{
  "d_model": 896,
  "d_mlp": 3584,
  "positions": "learned",
  "init_mimetic": 0.5,
  "optimizer": "adam_variant",
  "batch_tokens": [65536, 131072],
  "seq_len": 2048,
  "doc_mask": true
}
MLP neurons of a small language model. Each row is named by its layer, matrix (up: input weights) and neuron, and shows model dimensions 112-207. Each number is 128 + 24 x the weight over its row's rms, rounded and kept within 0 to 255. Numbers have three digits each.
Before each neuron's rows, "fires on" lists the tokens most often at its 100 highest values on Wikipedia text that the model never trained on.

fires on: " to be", " of", ",", " will be", " of "
L3.up3468:147112139111101115128112138132160084117070104110088151099120136126125168072132041117159098139114130186122155081133201146153101140128134151148144129125138142107146100114135099144116159099099153143129155119109123081117131111155128109100118126142100184182100101129150117167130103134148183107

fires on: " ", " season", " – ", " seasons", " appearances", " career"
L3.up260:114107096121115110145154120087142173131078101138121152138124135142131120134115100085124132138140099125154129132150155091145096138116144149104103155081154115123137122084156145110173119144124130120134144134189087073098134091123160104101169062081106144131105129114128117112102096099130155149

fires on: " (", "2", ", ", "006", "005", " "
L3.up1453:114127150099127114135144118111136159145102128102134112119083137125129117090140113140122060142115163145147128113073126136154145147183118132117112105103145116098107140135091130134105125151158141136162136162093114133087137113134149129088226105130177163146099152137116134131180173108126143127

fires on: " – ", ":", "15", ", ", " (", " v."
L3.up201:130149117153107132119138145092150132147138119094106134103128184151139123117114098103104107118141121096107129086145118115088142109123129111104149211144116146096088127091126151119109104168122152119142129121113139149143134125151155173100159114130112131127141146119161122159144126162080138080

fires on: " T", " A", "-T", "T", ", T"
L3.up652:122111153167137115119138107107125168115160171079115155125127143124140114154144104159071118157110132107112128147129118089121173128124097147105060154113086140145106123151114104100119155112143128170139118142109120128162121131137136130184123131090180139137146168140140089083134149154118154162

fires on: " P", " V", " c", " m"
L3.up1821:147132157140116155131118145096139152122113147108108159083093126126130155144135139138135100114130125150057126109120146137134170167142149105100080134127160124143197115128072149136081160107107135133144138158153180154142123107100108136152165119056135090156103134139165127168135105179122151103

fires on: "- C", " of c", " of C", ", c", " and c"
L3.up2880:109090150121130088109124181138119142153127130126123152106115096144093091157149109146143121116120172181072121132078149113155135155118133127146124104139108158138135091158111116108115162159137114106132133163098099156158112124098167163123163150124086141158127164122154151115131112134137194106

fires on: " A", " I", " III", " II", " AD", "A)"
L3.up703:134120123140184124104111128095152151111137150147173124061127153108150122136153140149123097144185151098115114162122155124082168199084126078138100158126139107105143111129137158140146138133121105127144127100089138147126118091130174128101154143121108139158117158115141127183126121151126157121

fires on: "av", "v", "es", "iss", "az", "uk"
L3.up1476:156118121151112116148144141067144136096071107156077116078133172140135177146100137151104163147130102173135138135135099116130104104147140103091078116157148156119099117113149168124107174084137139130144133142151106105147142106110088130135123128129155132132125117138142140086101123139121097103

fires on: " De", " de", " Ne", " ne", " do"
L3.up2137:157173136180124104071137155106122118096093078098155155129138087107128170111109094162182139159159123144087176130098159105127120138151132108128111157071130150128092109105135108123144142142153165130131112165177138142184174141157168107108113121137109155124145173095135109118126139127122164100

fires on: " and s", " the s", ", s", " of the S", " \"s", ") | S"
L3.up2656:102104136154050137167133140089133145142132087128131141123125120088173124156107139126140115143110110132145150083138129116141131151062154072148146090126109161120114138130146098115150166176122113135157128119150128170143139165097173146129131150122190103165103138129159152144130131165145134149

fires on: " sp", " Sp", " until ", " so", "sp"
L3.up1031:140155154121163111113102108142152131125135097076216155120134134102155144123070154105149108133104098081123125113121118098143122130140149145128166170122130145103119115109126081119165098120149197128124126125123131154151142161107161174112144080168149143172127148119123143143144127152136093101